{
  "num_hidden_layers": 14,
  "hidden_size": 192,
  "head_dim": 32,
  "vocab_size": 1508,
  "rope_fraction": 1.0,
  "bias": "none",
  "parallel_block": false,
  "extras": ["capped logits"],
  "init_std_up": 0.0456,
  "weight_decay": 0.11,
  "batch_tokens": [32768, 65536, 131072],
  "doc_mask": true
}
MLP neurons of a small language model. Each row is named by its layer, matrix (gate and up: input weights; down: output weights) and neuron, and shows model dimensions 64-159. Each number is 200 + 40 x the weight over its row's rms, rounded and kept within 0 to 999. A neuron's up and down rows have the sign that makes its largest values positive.
Before each neuron's rows, "fires before" lists the tokens most often just after its 100 highest values on Wikipedia text that the model never trained on; "fires on" lists the tokens most often at its 100 highest values on Wikipedia text that the model never trained on.

fires before: "|", "===", "==", "=", "R"
fires on: "\n", "=="
L5.gate448,231,175,161,228,185,204,262,194,206,141,177,171,228,221,249,268,137,212,201,237,171,183,264,216,199,207,212,190,140,163,116,185,189,122,222,208,281,164,159,215,201,195,179,242,225,185,192,165,154,225,213,191,195,200,195,224,226,254,232,166,241,176,232,265,180,203,245,219,224,100,254,168,142,158,216,186,161,220,135,153,218,214,227,242,227,235,247,203,174,244,159,200,122,175,225,263
L5.up448,176,142,317,175,127,208,184,131,267,222,175,159,194,214,176,151,218,172,223,165,148,227,263,209,200,168,153,186,249,155,162,245,153,194,149,210,145,183,248,220,183,238,174,162,151,122,273,184,161,198,191,161,243,228,223,214,192,188,220,125,263,182,242,151,124,216,187,235,207,178,216,184,163,147,235,168,151,186,267,124,172,304,257,153,187,135,173,102,176,198,155,172,242,145,146,198
L5.down448,182,170,182,305,169,172,148,209,107,169,180,195,191,200,213,84,182,198,271,140,232,221,198,211,207,214,235,169,219,257,228,197,199,221,207,182,189,192,242,214,226,228,249,172,230,218,271,176,170,171,132,174,340,181,210,128,198,184,227,234,252,189,246,49,128,256,186,262,218,143,200,223,197,245,164,239,114,173,229,198,210,197,190,164,229,151,216,170,178,174,175,179,189,148,234,182

fires before: "\n", " He", " H", " The"
fires on: ".", "\"", "er.", ").", "s.", "\n"
L9.gate353,207,228,216,184,220,207,183,187,201,244,277,168,231,165,232,259,156,162,195,191,213,232,202,190,177,178,241,132,221,235,247,174,142,161,136,193,305,199,286,203,254,145,213,254,192,128,217,222,212,328,173,236,190,229,203,173,157,245,149,244,177,150,195,180,271,187,233,209,184,264,207,200,180,235,126,148,185,180,176,192,189,235,229,196,218,211,193,193,212,125,191,230,225,220,254,249
L9.up353,160,239,242,242,185,207,243,189,159,191,275,205,193,234,94,225,230,276,185,204,114,197,190,180,224,216,139,201,200,219,227,293,111,176,209,242,209,203,202,187,188,160,271,140,203,203,261,175,121,165,213,208,158,198,206,210,149,129,192,197,172,172,201,200,211,228,245,279,192,266,152,188,179,188,205,198,192,239,240,199,233,206,249,200,193,128,182,222,267,187,157,109,122,240,193,276
L9.down353,214,234,207,208,197,256,200,198,247,216,236,224,215,152,139,262,209,245,253,136,186,255,173,219,179,201,211,222,208,176,316,144,249,196,216,163,160,248,235,277,200,178,179,185,190,197,239,161,220,211,212,183,222,162,236,271,131,190,234,188,233,192,198,174,250,187,178,242,190,176,236,146,154,206,203,228,146,280,196,161,193,163,173,137,154,201,199,140,247,129,182,160,202,222,127,215

fires before: "5", "1", "4", "7", "6", "8"
fires on: " −", " 18", "–1", " 6", " +", "–"
L10.gate174,140,214,194,222,193,177,235,194,261,268,214,144,227,196,182,218,111,179,225,266,178,179,253,119,292,200,111,152,196,244,147,154,219,160,165,181,152,198,170,173,215,225,240,284,270,145,159,187,182,213,136,218,175,221,224,203,236,202,179,160,229,203,214,198,206,215,197,215,156,198,219,125,130,262,187,197,142,189,283,244,204,231,216,233,257,139,205,241,209,188,172,186,191,183,198,219
L10.up174,221,175,207,236,229,102,189,216,257,224,132,236,160,230,136,191,116,219,222,202,202,208,115,130,244,206,173,261,164,219,182,203,157,240,219,191,193,216,235,198,207,136,231,201,224,96,163,206,159,201,179,220,251,249,191,195,153,138,261,238,199,229,236,86,183,186,217,126,151,179,219,206,161,220,209,238,194,208,193,197,205,192,265,175,244,205,212,262,259,231,127,197,170,206,186,153
L10.down174,173,172,173,183,172,241,229,198,275,246,191,201,198,192,168,191,217,233,192,290,188,221,221,242,195,192,136,201,231,249,243,176,227,188,197,204,146,191,204,120,149,196,175,224,296,143,218,236,214,198,135,220,205,213,225,174,193,184,183,204,175,191,171,226,212,208,192,124,216,217,190,219,216,186,207,194,168,211,201,173,250,224,210,176,250,167,164,205,243,167,181,195,204,134,244,219

fires before: "\n", "-"
fires on: "\n", " were"
L5.gate11,273,206,239,235,183,228,191,235,159,147,232,191,144,175,216,126,68,136,211,200,228,221,198,222,193,212,283,139,217,259,197,176,217,207,216,164,243,174,232,221,221,217,186,204,214,174,228,246,228,193,199,150,231,158,191,166,157,249,192,172,137,240,189,195,197,188,185,194,234,149,256,172,141,154,113,232,229,222,199,265,150,137,251,212,259,208,171,280,132,187,209,196,226,152,254,213
L5.up11,249,201,243,191,169,243,180,220,131,145,214,298,150,158,232,194,135,176,195,183,199,188,180,170,191,211,263,226,142,181,176,228,235,245,193,175,215,201,144,227,142,209,146,191,189,226,206,106,200,134,210,181,202,183,166,238,222,194,184,195,228,176,184,218,203,190,198,197,161,171,178,163,177,224,214,163,187,191,159,167,250,226,277,226,215,125,200,162,201,228,211,156,170,234,114,253
L5.down11,177,225,158,212,238,160,168,184,256,258,194,215,259,261,248,243,239,244,221,160,208,235,255,202,242,201,185,189,214,228,205,158,140,142,213,228,134,214,271,211,234,121,274,278,229,230,197,198,194,274,245,237,225,196,214,201,171,203,149,232,182,176,230,176,197,140,165,170,217,174,197,196,179,250,243,149,232,205,225,192,129,175,122,208,146,251,187,238,219,182,206,185,195,123,205,206

fires before: "0", "4", "3", "2", "1"
fires on: " 202", "′", " 201"
L11.gate63,241,186,204,163,212,202,186,172,177,235,215,200,239,241,201,283,150,154,166,176,205,191,171,206,252,245,192,161,134,167,188,258,232,183,207,189,220,219,248,187,161,187,230,214,190,192,276,239,294,257,190,174,158,203,203,208,215,210,195,212,211,225,221,164,265,183,218,131,191,205,161,146,90,292,198,139,220,310,192,265,265,214,229,203,186,222,181,149,260,223,145,239,162,184,194,184
L11.up63,147,223,244,196,246,233,207,241,161,207,168,178,235,256,185,199,145,197,135,233,174,230,140,216,234,252,150,175,162,245,207,190,267,200,201,253,161,171,229,135,244,155,309,250,206,154,232,317,162,239,197,230,188,181,188,237,223,197,193,162,205,209,273,213,203,199,260,163,230,238,191,179,200,187,180,222,188,203,302,232,210,231,155,202,223,239,89,177,235,233,192,184,241,216,174,179
L11.down63,151,200,236,161,170,193,229,124,173,224,166,148,212,283,181,211,244,251,259,218,176,237,263,250,206,209,193,146,229,261,218,148,154,227,161,120,103,164,191,221,141,214,272,210,210,282,248,208,128,159,215,256,175,155,172,204,178,193,200,168,150,258,242,161,227,165,159,277,146,291,180,242,242,155,210,212,207,152,195,226,243,201,173,195,193,180,215,203,161,217,146,222,209,253,192,162

fires before: "-", "\n", " the"
fires on: "\n", " with", " and"
L5.gate162,227,206,213,136,229,195,172,214,180,197,208,173,225,152,166,156,297,178,202,166,230,211,214,190,217,314,234,174,105,236,200,158,134,206,198,217,271,128,168,183,262,171,99,177,272,219,175,217,201,192,218,165,164,240,122,178,199,187,190,268,184,185,254,217,127,217,240,204,138,269,222,197,269,336,202,162,209,235,280,259,183,212,191,188,162,196,179,274,224,188,211,160,147,206,180,209
L5.up162,199,180,252,226,199,181,186,184,162,257,160,173,183,131,120,183,227,195,193,167,202,230,208,237,187,263,210,205,145,185,276,157,141,149,186,174,196,80,261,194,132,224,151,166,171,226,146,223,242,207,120,165,230,212,230,170,164,125,200,166,238,190,179,171,160,200,163,154,181,241,184,225,196,198,120,169,249,157,222,200,231,239,234,202,221,214,196,197,166,251,221,234,207,135,187,170
L5.down162,254,219,207,164,230,215,210,230,217,224,237,169,186,239,209,205,229,214,164,141,252,271,183,180,248,204,207,248,255,223,179,260,243,186,180,238,170,256,229,280,188,182,196,213,208,177,223,206,190,191,265,172,202,176,230,224,183,185,228,127,181,173,162,193,205,242,163,210,201,137,172,199,208,210,176,248,161,237,124,186,218,178,240,297,293,158,172,201,166,152,178,208,238,219,139,219

fires before: "|", "\n"
fires on: "\n"
L5.gate12,232,194,166,156,217,203,195,126,209,168,277,234,226,158,223,144,118,212,234,207,230,230,227,164,204,217,168,115,158,135,200,196,147,214,155,244,311,144,147,141,232,197,153,149,219,230,312,225,212,207,164,205,190,240,133,164,213,173,168,111,160,124,149,265,219,204,228,259,207,196,233,155,206,222,206,190,217,198,178,228,178,137,138,262,213,184,199,260,171,202,198,200,154,153,192,188
L5.up12,223,216,189,211,173,159,195,200,211,161,235,175,237,202,212,207,188,198,225,192,213,247,252,213,182,172,131,263,181,185,145,120,189,180,212,240,256,188,244,149,207,130,102,159,180,215,207,198,249,228,166,143,221,156,198,178,189,194,84,118,235,236,143,209,108,202,203,155,234,163,229,209,200,191,215,147,105,219,236,202,177,237,165,198,183,202,138,207,207,293,252,237,227,109,173,231
L5.down12,173,210,149,247,160,157,203,165,207,266,155,268,188,208,199,132,189,267,194,220,201,292,213,122,210,170,265,187,198,178,150,234,236,201,201,324,158,274,235,219,200,203,191,212,231,210,284,169,211,165,152,147,254,238,197,149,163,161,204,188,173,196,193,185,189,204,210,220,243,164,149,220,179,256,242,201,212,186,245,199,248,186,201,209,206,225,233,234,184,270,156,194,170,209,190,221

fires before: " |", ";"
fires on: ")", "a", " Japan", " 26", "ore"
L9.gate242,179,263,215,221,149,197,204,287,265,241,211,226,168,104,189,212,208,178,254,235,178,252,152,242,166,164,239,173,189,206,170,220,192,189,162,197,295,173,256,173,190,145,208,194,233,179,178,206,191,233,144,162,180,214,260,179,170,232,157,99,157,263,156,255,170,135,133,200,189,229,231,116,185,198,222,154,240,178,197,140,154,230,186,230,251,140,154,176,254,258,181,224,215,161,204,144
L9.up242,251,206,202,182,208,226,233,188,260,131,134,264,239,266,200,138,173,221,166,209,238,182,221,237,227,229,214,183,218,226,163,123,265,272,224,133,186,196,172,198,207,153,195,227,167,184,145,241,202,180,181,212,227,184,215,200,196,152,218,195,205,225,170,139,176,199,259,253,257,139,171,216,261,191,209,189,225,265,179,189,166,180,253,175,279,216,159,193,236,148,247,180,294,173,217,234
L9.down242,236,145,210,228,188,170,173,257,195,225,237,208,219,206,209,272,183,113,151,221,187,166,197,178,220,224,170,174,278,221,177,227,157,153,161,176,230,127,175,265,196,250,235,251,245,155,326,219,223,208,191,250,247,131,202,146,136,159,188,233,235,182,240,290,170,243,136,165,212,227,224,179,222,251,229,136,230,219,218,170,210,195,189,230,199,227,196,157,226,150,242,206,207,157,155,206

fires before: "|", "\n", "|---|---|---|---"
fires on: "\n", "n", " pro"
L7.gate480,242,195,194,288,226,180,203,194,214,264,263,237,243,165,161,189,150,153,253,252,242,232,218,196,231,204,172,215,175,263,189,166,194,219,217,192,156,150,217,169,218,146,180,201,212,200,159,181,169,200,203,209,160,219,138,225,169,239,130,100,209,254,245,284,193,211,264,225,169,233,217,268,178,252,218,200,226,184,182,232,159,229,177,174,218,259,215,279,282,196,241,273,184,167,183,204
L7.up480,260,204,182,168,183,188,228,223,205,107,213,238,217,272,206,179,183,214,255,208,207,226,269,189,206,227,198,229,183,112,153,126,179,221,138,215,264,212,200,216,177,144,205,183,230,245,220,157,261,192,255,208,165,138,222,215,197,164,183,197,285,172,179,250,174,219,241,185,270,188,156,202,196,101,227,152,225,215,300,220,183,209,231,233,148,199,202,216,248,245,203,214,201,221,134,141
L7.down480,275,195,166,235,166,175,131,173,226,193,183,232,209,260,272,252,231,141,130,251,223,221,197,167,220,170,196,108,220,175,239,204,211,243,240,222,200,251,211,146,238,248,208,216,152,261,176,241,119,180,218,137,187,217,248,135,103,224,229,220,237,224,143,188,156,155,204,168,215,164,175,177,175,197,187,154,149,226,126,261,134,153,180,162,187,213,200,156,153,170,150,189,185,211,174,143

fires before: "g", "e", "b", "ad", "v", " C"
fires on: " Le", "oun", " De", " League", " City"
L3.gate1,202,171,200,303,135,189,224,268,207,169,237,254,239,250,218,195,191,283,222,189,195,194,144,234,200,178,173,196,105,152,220,160,244,245,163,266,184,171,175,165,235,162,163,204,183,212,205,197,277,184,170,140,149,228,235,277,182,169,182,221,204,137,117,177,146,226,239,180,193,232,155,218,245,214,211,216,231,154,213,163,154,199,264,180,249,226,164,206,163,137,190,224,139,226,247,193
L3.up1,197,234,166,122,192,200,191,227,195,128,177,217,201,213,194,280,228,157,186,233,182,162,126,254,232,204,252,183,203,215,213,207,181,243,228,171,224,197,161,219,150,126,220,221,144,284,259,274,156,180,226,235,207,283,264,171,170,251,112,233,160,219,155,202,220,227,175,197,140,207,174,154,229,247,163,246,159,254,151,208,231,190,229,190,170,191,176,131,158,119,169,190,216,180,222,177
L3.down1,146,231,221,277,172,271,214,140,220,179,149,241,227,238,166,125,218,176,205,209,174,152,238,185,208,249,218,179,199,213,151,221,183,193,160,154,166,193,221,186,193,198,123,254,189,168,160,162,217,248,235,201,210,187,173,214,126,172,204,233,201,176,236,294,222,181,248,227,287,213,162,203,226,212,292,186,225,177,163,246,222,227,186,148,184,172,196,200,220,189,156,211,247,200,158,206

fires before: "|", "|---|---|---|---", "\n"
fires on: "\n"
L6.gate69,179,187,194,169,179,194,262,247,231,129,241,230,258,178,236,198,178,196,205,215,122,188,224,114,220,203,269,222,158,211,192,181,149,167,211,174,308,199,188,173,216,191,190,153,257,192,165,198,230,176,190,234,167,163,191,158,262,276,175,105,189,237,203,256,175,168,278,143,247,168,295,163,123,261,197,223,176,245,195,242,230,154,254,161,206,214,186,207,194,227,109,198,215,209,268,224
L6.up69,245,163,219,189,202,182,157,211,226,198,167,181,236,131,177,244,256,274,167,243,210,226,208,156,207,143,174,153,167,167,196,213,145,214,164,202,214,210,131,194,202,186,140,221,97,190,250,126,295,166,172,155,227,222,164,206,144,186,196,228,213,159,254,120,147,198,252,214,244,229,230,223,265,258,205,197,255,310,124,158,174,188,169,141,255,106,254,118,237,181,223,249,211,179,136,148
L6.down69,145,178,309,216,227,221,125,198,247,104,175,180,201,203,126,195,137,195,117,252,232,182,200,187,222,194,190,199,174,238,166,175,170,236,221,158,221,228,161,244,210,205,257,235,209,262,182,233,200,242,173,269,179,232,295,221,153,286,193,158,220,160,238,190,146,185,196,214,222,134,227,169,219,192,220,174,155,232,193,148,157,260,156,200,229,215,218,184,232,211,195,242,229,250,216,113

fires before: ",", " |", "ed", "and"
fires on: "p", "ail", "u"
L6.gate443,233,188,199,193,238,151,94,186,220,270,218,180,215,156,197,257,173,275,202,146,157,173,156,229,313,269,211,246,195,235,167,206,249,218,200,185,177,161,226,222,210,207,222,237,231,220,141,183,161,201,159,283,236,246,256,186,228,179,255,189,158,152,225,189,127,193,233,295,161,194,192,192,150,223,263,204,207,190,152,202,242,160,162,191,155,274,239,260,218,168,233,226,274,155,196,208
L6.up443,214,163,181,230,80,193,191,226,195,189,83,226,189,254,192,270,133,192,104,222,189,183,195,223,112,203,182,191,236,257,196,204,205,117,173,224,203,189,163,210,178,158,204,190,197,223,184,180,163,185,202,114,220,273,191,162,245,237,142,241,235,156,159,126,165,117,224,231,135,207,125,235,255,179,196,198,204,143,231,252,183,194,256,205,212,241,188,251,205,189,280,185,208,259,238,145
L6.down443,200,212,181,210,223,154,207,189,169,239,236,136,196,161,172,232,270,162,233,177,169,156,223,161,153,215,165,205,178,140,230,204,208,226,143,155,200,200,217,203,200,207,213,203,202,190,172,217,166,257,270,215,277,179,226,210,192,184,225,238,148,255,226,207,229,271,240,188,170,209,226,150,156,159,247,195,218,192,284,157,186,180,183,253,219,189,280,212,145,262,122,205,85,305,234,164

fires before: "\n", "-"
fires on: "\n", "=", "og", "it"
L9.gate281,201,216,221,235,166,199,169,205,199,167,189,192,171,168,183,194,177,134,276,192,193,173,172,191,261,172,218,161,159,179,244,219,184,237,118,138,242,135,209,205,245,211,127,107,272,98,229,169,254,219,182,153,212,212,178,198,185,207,152,137,186,255,170,242,161,207,143,194,119,173,276,235,205,275,219,155,114,139,224,185,170,254,255,246,245,238,140,239,211,237,184,234,167,232,214,211
L9.up281,195,162,225,175,145,163,127,207,230,206,258,248,179,164,293,192,170,194,189,196,174,224,193,183,148,254,263,190,200,287,157,197,207,157,163,249,172,197,127,234,162,238,207,150,178,151,197,165,214,133,206,240,244,208,144,184,212,199,171,178,172,176,204,229,152,144,132,225,156,142,218,256,230,254,279,165,232,216,206,151,278,186,194,242,236,175,214,232,157,169,179,263,326,197,181,208
L9.down281,199,198,236,194,222,267,204,215,208,206,216,250,167,227,157,277,221,173,232,263,189,304,176,164,173,207,187,234,140,252,233,287,233,205,232,237,199,177,205,178,200,167,255,188,231,117,138,184,220,220,198,145,180,219,173,181,237,246,216,164,148,217,164,214,228,205,135,200,206,183,147,207,153,224,105,232,184,184,204,248,123,219,146,221,242,210,190,172,218,230,191,188,194,190,191,227

fires before: "5", "1", "2", "8", "6"
fires on: "′", " 17", ",", " 16", "202", "°"
L10.gate112,145,211,149,181,225,195,211,235,239,265,182,183,162,239,201,175,229,154,147,234,192,238,255,184,292,226,158,203,181,218,198,211,203,173,186,230,199,277,206,207,262,191,192,258,238,174,177,204,201,233,179,208,180,208,216,189,171,214,157,153,272,163,248,204,258,211,165,180,209,220,215,194,172,200,191,141,204,242,177,293,197,210,201,160,257,159,109,202,186,196,274,190,206,174,173,236
L10.up112,212,106,218,163,209,170,186,197,204,265,162,186,229,213,235,237,264,201,194,218,226,259,196,174,235,245,119,166,217,232,185,112,227,169,274,180,214,210,193,152,219,160,253,205,211,209,193,183,237,188,157,191,159,210,176,198,191,189,263,212,230,126,265,192,150,174,279,221,184,257,242,191,213,260,180,203,166,265,187,297,223,207,140,233,167,184,268,191,219,230,143,230,238,178,229,234
L10.down112,205,159,150,212,239,201,247,242,243,247,139,239,125,235,177,174,194,171,182,231,146,190,210,245,258,174,193,215,148,203,194,211,145,206,152,220,204,191,174,242,222,217,232,234,267,187,228,209,215,200,183,149,138,246,132,206,248,261,208,182,130,197,210,161,236,228,183,141,113,237,138,230,210,101,183,217,188,207,170,254,251,182,205,187,166,209,249,221,210,214,173,205,165,221,187,224

fires before: "N", "E", "3", "W", "0", "1"
fires on: "°", "″", "′"
L6.gate176,195,250,265,176,232,175,174,242,262,187,164,141,159,203,208,207,249,105,160,183,154,194,214,148,252,225,210,193,236,202,179,282,219,190,244,186,207,224,199,171,212,159,137,155,201,175,203,154,250,269,133,234,350,220,239,155,275,197,192,190,202,316,293,181,213,195,228,180,237,182,203,225,211,194,206,222,181,225,185,223,244,199,160,155,237,249,192,113,263,176,201,234,215,179,240,222
L6.up176,203,225,176,190,203,268,170,165,248,152,187,158,218,214,102,248,222,120,214,224,223,200,209,224,265,216,191,100,258,226,196,262,148,149,259,180,196,212,237,175,176,152,267,277,192,141,198,147,278,221,223,181,216,197,212,178,236,243,240,211,278,171,185,159,162,180,203,194,249,279,237,181,170,199,168,219,190,277,163,251,214,216,158,263,208,153,219,234,160,212,245,228,167,183,142,170
L6.down176,157,247,229,207,239,226,193,154,236,165,181,187,262,232,242,184,146,209,190,262,191,175,289,200,226,200,190,208,226,208,134,208,224,208,238,160,214,183,232,154,114,191,247,209,246,231,210,230,276,186,190,196,194,236,211,207,187,152,145,252,263,153,202,222,237,206,174,236,178,239,131,179,222,296,236,192,177,191,192,195,209,207,136,188,158,227,91,182,236,253,212,209,149,233,169,244

fires before: "8", "9", "4", "3", "1", "7"
fires on: "–", " 200", "\n", " (", "-"
L11.gate462,148,187,218,170,187,212,131,197,255,125,211,201,182,226,174,194,191,244,270,226,198,167,279,132,235,221,243,262,177,202,217,223,159,178,184,202,228,251,248,155,242,214,228,211,160,148,190,168,244,279,172,181,210,175,145,141,173,200,207,171,207,244,180,195,139,191,238,172,226,210,174,235,224,162,175,135,176,250,180,226,167,198,167,247,179,155,243,231,187,201,142,174,242,183,170,162
L11.up462,143,204,200,192,209,165,177,167,183,268,169,170,247,193,166,202,183,139,196,176,186,147,245,257,228,213,206,229,166,194,178,192,186,201,258,230,132,183,195,261,209,150,205,215,194,138,63,208,279,195,116,211,212,188,188,172,175,153,249,195,183,233,181,176,215,161,169,213,248,250,160,189,176,224,198,252,172,230,142,266,192,179,132,194,290,199,252,239,243,223,202,240,162,239,121,218
L11.down462,205,135,189,220,125,182,213,172,201,257,192,201,141,119,214,151,207,211,185,229,244,149,235,246,222,162,241,239,177,236,200,187,181,278,244,229,127,179,235,180,126,276,146,197,216,205,216,242,200,229,176,248,159,232,173,213,131,198,212,195,190,217,220,217,189,203,200,204,200,212,198,190,239,177,151,179,159,224,207,264,235,226,190,170,164,157,177,167,221,224,179,139,262,193,164,215

fires before: "\n", "ers"
fires on: "==", " =", "emb", "\n", "iz"
L11.gate48,247,174,252,247,195,219,185,244,204,149,185,238,221,187,221,190,215,280,206,199,219,185,138,206,227,132,214,174,198,184,162,213,219,225,165,192,224,170,184,189,283,179,177,249,162,186,157,133,267,211,215,227,247,303,131,149,177,204,172,160,231,132,204,253,165,142,205,292,239,179,260,144,186,195,147,176,275,215,278,242,227,293,149,277,255,192,176,255,191,200,194,192,150,150,185,247
L11.up48,147,257,263,179,188,159,190,248,129,176,238,198,194,235,236,153,164,231,217,171,168,207,154,187,205,228,175,213,138,161,244,219,203,187,202,232,182,199,163,220,183,224,136,258,210,141,171,167,216,154,261,169,146,218,174,220,178,178,209,226,168,220,157,167,237,210,190,250,206,221,208,185,141,188,165,222,203,235,201,168,225,248,239,293,91,223,217,242,218,184,173,198,185,187,150,225
L11.down48,91,263,136,212,202,141,246,159,150,168,146,145,179,235,222,302,205,146,191,121,229,240,223,181,194,195,194,210,189,206,199,283,250,192,223,210,177,167,206,159,183,198,176,210,227,187,149,275,169,173,206,183,227,199,213,215,239,205,179,216,182,221,159,211,173,251,201,162,188,207,182,162,220,211,156,147,173,226,140,136,252,253,184,235,160,231,205,159,139,225,208,163,161,158,271,231

fires before: "2", "1", "4", "3", "0", "5"
fires on: " 201", ":", " 202", "′"
L5.gate238,201,246,151,171,267,161,197,135,181,208,111,165,172,259,265,238,210,183,138,144,187,224,242,192,285,250,244,209,200,161,253,204,212,198,141,202,234,180,243,216,239,167,142,190,207,208,238,225,248,238,185,176,206,287,189,178,251,228,185,153,191,272,222,171,233,204,273,154,190,211,206,249,144,226,171,141,201,225,183,191,286,181,212,233,226,177,240,185,244,205,196,295,156,186,208,210
L5.up238,226,223,183,174,242,247,134,100,208,218,166,194,164,228,257,260,142,180,155,178,178,202,213,213,219,257,218,236,171,204,244,199,263,197,260,222,196,284,163,130,188,189,161,200,194,214,199,235,202,205,175,145,184,273,190,179,233,170,198,220,196,174,201,194,239,200,239,222,178,171,243,138,162,230,163,194,247,248,93,179,196,235,219,257,202,144,252,215,213,142,148,248,90,258,177,157
L5.down238,199,197,267,164,240,182,163,119,206,256,137,190,206,213,197,203,216,157,171,235,201,213,133,244,192,139,202,205,250,183,202,181,284,282,212,221,188,245,223,179,226,172,246,220,204,204,274,217,229,202,180,150,180,199,196,222,239,153,249,216,137,153,179,228,281,214,161,241,121,237,256,152,203,196,219,259,188,227,199,233,192,242,213,208,255,201,188,198,172,257,196,211,179,213,125,118

fires before: "-", "\n"
fires on: "\n"
L7.gate239,213,149,273,207,202,143,156,262,174,198,177,194,256,223,252,211,178,201,179,207,243,236,226,193,227,215,206,144,194,184,194,208,202,237,127,215,155,168,178,143,180,159,188,192,197,210,182,253,234,197,177,245,196,219,187,174,219,134,238,229,157,206,171,269,181,187,166,252,224,127,285,194,213,288,177,189,211,224,185,161,208,281,160,230,209,253,181,144,172,133,179,232,236,220,227,235
L7.up239,189,229,194,269,207,255,162,198,226,208,191,275,167,241,249,159,173,170,256,200,179,209,211,158,159,210,175,239,147,219,126,177,168,180,213,217,219,134,238,180,136,160,195,159,210,155,152,172,99,244,126,91,193,215,135,136,156,230,119,154,227,248,208,219,163,275,275,223,199,126,291,186,219,240,167,144,170,237,230,159,204,204,141,150,186,212,218,111,235,189,159,210,137,250,196,243
L7.down239,253,185,230,158,219,177,195,214,217,245,183,221,179,288,161,155,184,213,194,214,224,283,168,153,222,199,208,152,204,251,141,232,140,224,194,159,177,218,283,141,213,227,206,223,122,176,175,203,299,126,194,160,222,147,266,169,149,141,216,185,179,258,204,141,124,126,248,183,193,125,134,228,161,215,163,239,140,164,187,148,151,248,222,196,253,278,166,264,234,228,181,178,108,229,203,241

fires before: ",", " |"
fires on: "p", "x", "8", " |", "\""
L10.gate268,137,268,187,211,196,172,154,162,207,95,233,196,176,177,185,244,213,252,295,242,200,116,218,198,211,171,216,188,149,235,197,189,227,166,203,195,155,197,183,194,169,147,211,274,172,168,200,201,162,240,140,222,245,182,225,178,207,160,182,162,301,160,144,216,210,239,239,199,207,220,260,194,122,265,215,172,225,197,218,160,216,135,227,150,227,256,163,213,268,276,212,211,160,90,208,223
L10.up268,229,235,185,197,173,179,212,214,224,184,274,178,190,236,198,294,175,210,227,237,217,175,149,126,244,194,150,239,175,253,202,174,211,193,266,217,200,158,200,177,190,147,223,272,263,215,177,180,203,130,155,182,190,154,253,224,238,167,189,232,228,216,135,173,183,194,255,241,208,238,250,231,180,192,130,177,235,160,127,236,296,177,270,186,211,210,229,214,189,245,179,258,225,198,240,251
L10.down268,205,204,174,159,214,173,188,237,219,163,201,159,222,167,234,234,189,212,224,192,226,154,257,126,228,198,133,130,141,154,167,244,190,211,216,229,202,186,208,158,188,224,160,216,210,208,145,232,140,225,284,151,251,158,248,209,213,125,236,248,206,222,141,257,175,250,216,193,206,115,153,212,242,110,147,220,199,198,259,233,259,274,251,221,233,207,121,163,194,163,124,159,228,241,199,232

fires before: "1", "2", "6,", "7,", "5", "8,"
fires on: " 201", "7", "9"
L3.gate261,159,230,173,158,173,166,182,175,146,215,191,195,190,224,230,207,130,241,263,203,231,224,220,200,173,116,158,179,211,236,251,210,218,172,170,250,188,169,169,151,161,169,227,232,223,182,149,229,214,167,167,141,189,213,222,195,294,230,229,155,234,196,230,251,143,175,169,100,205,203,218,192,173,164,97,190,163,190,170,217,240,202,202,209,270,186,175,60,179,253,160,241,175,232,193,241
L3.up261,192,212,110,204,105,221,130,256,195,183,239,229,174,253,235,216,215,150,247,168,136,196,211,177,187,267,165,204,188,200,177,232,261,220,173,199,178,248,174,79,207,189,177,167,140,193,241,188,242,268,214,180,164,163,109,200,198,231,149,214,207,138,160,172,232,205,242,181,220,193,188,197,102,199,193,207,244,223,166,155,163,197,203,153,184,230,172,240,208,176,206,241,181,177,215,223
L3.down261,291,200,171,175,279,204,146,145,198,206,128,165,232,160,149,139,172,230,117,213,242,191,133,182,208,206,184,179,238,257,195,183,180,193,174,155,174,237,203,252,273,195,274,207,226,179,217,190,242,212,116,242,233,246,239,182,222,144,176,152,246,193,205,186,127,236,183,146,227,196,218,123,141,168,137,198,174,261,188,136,225,222,229,184,208,158,240,173,254,187,157,227,164,230,158,220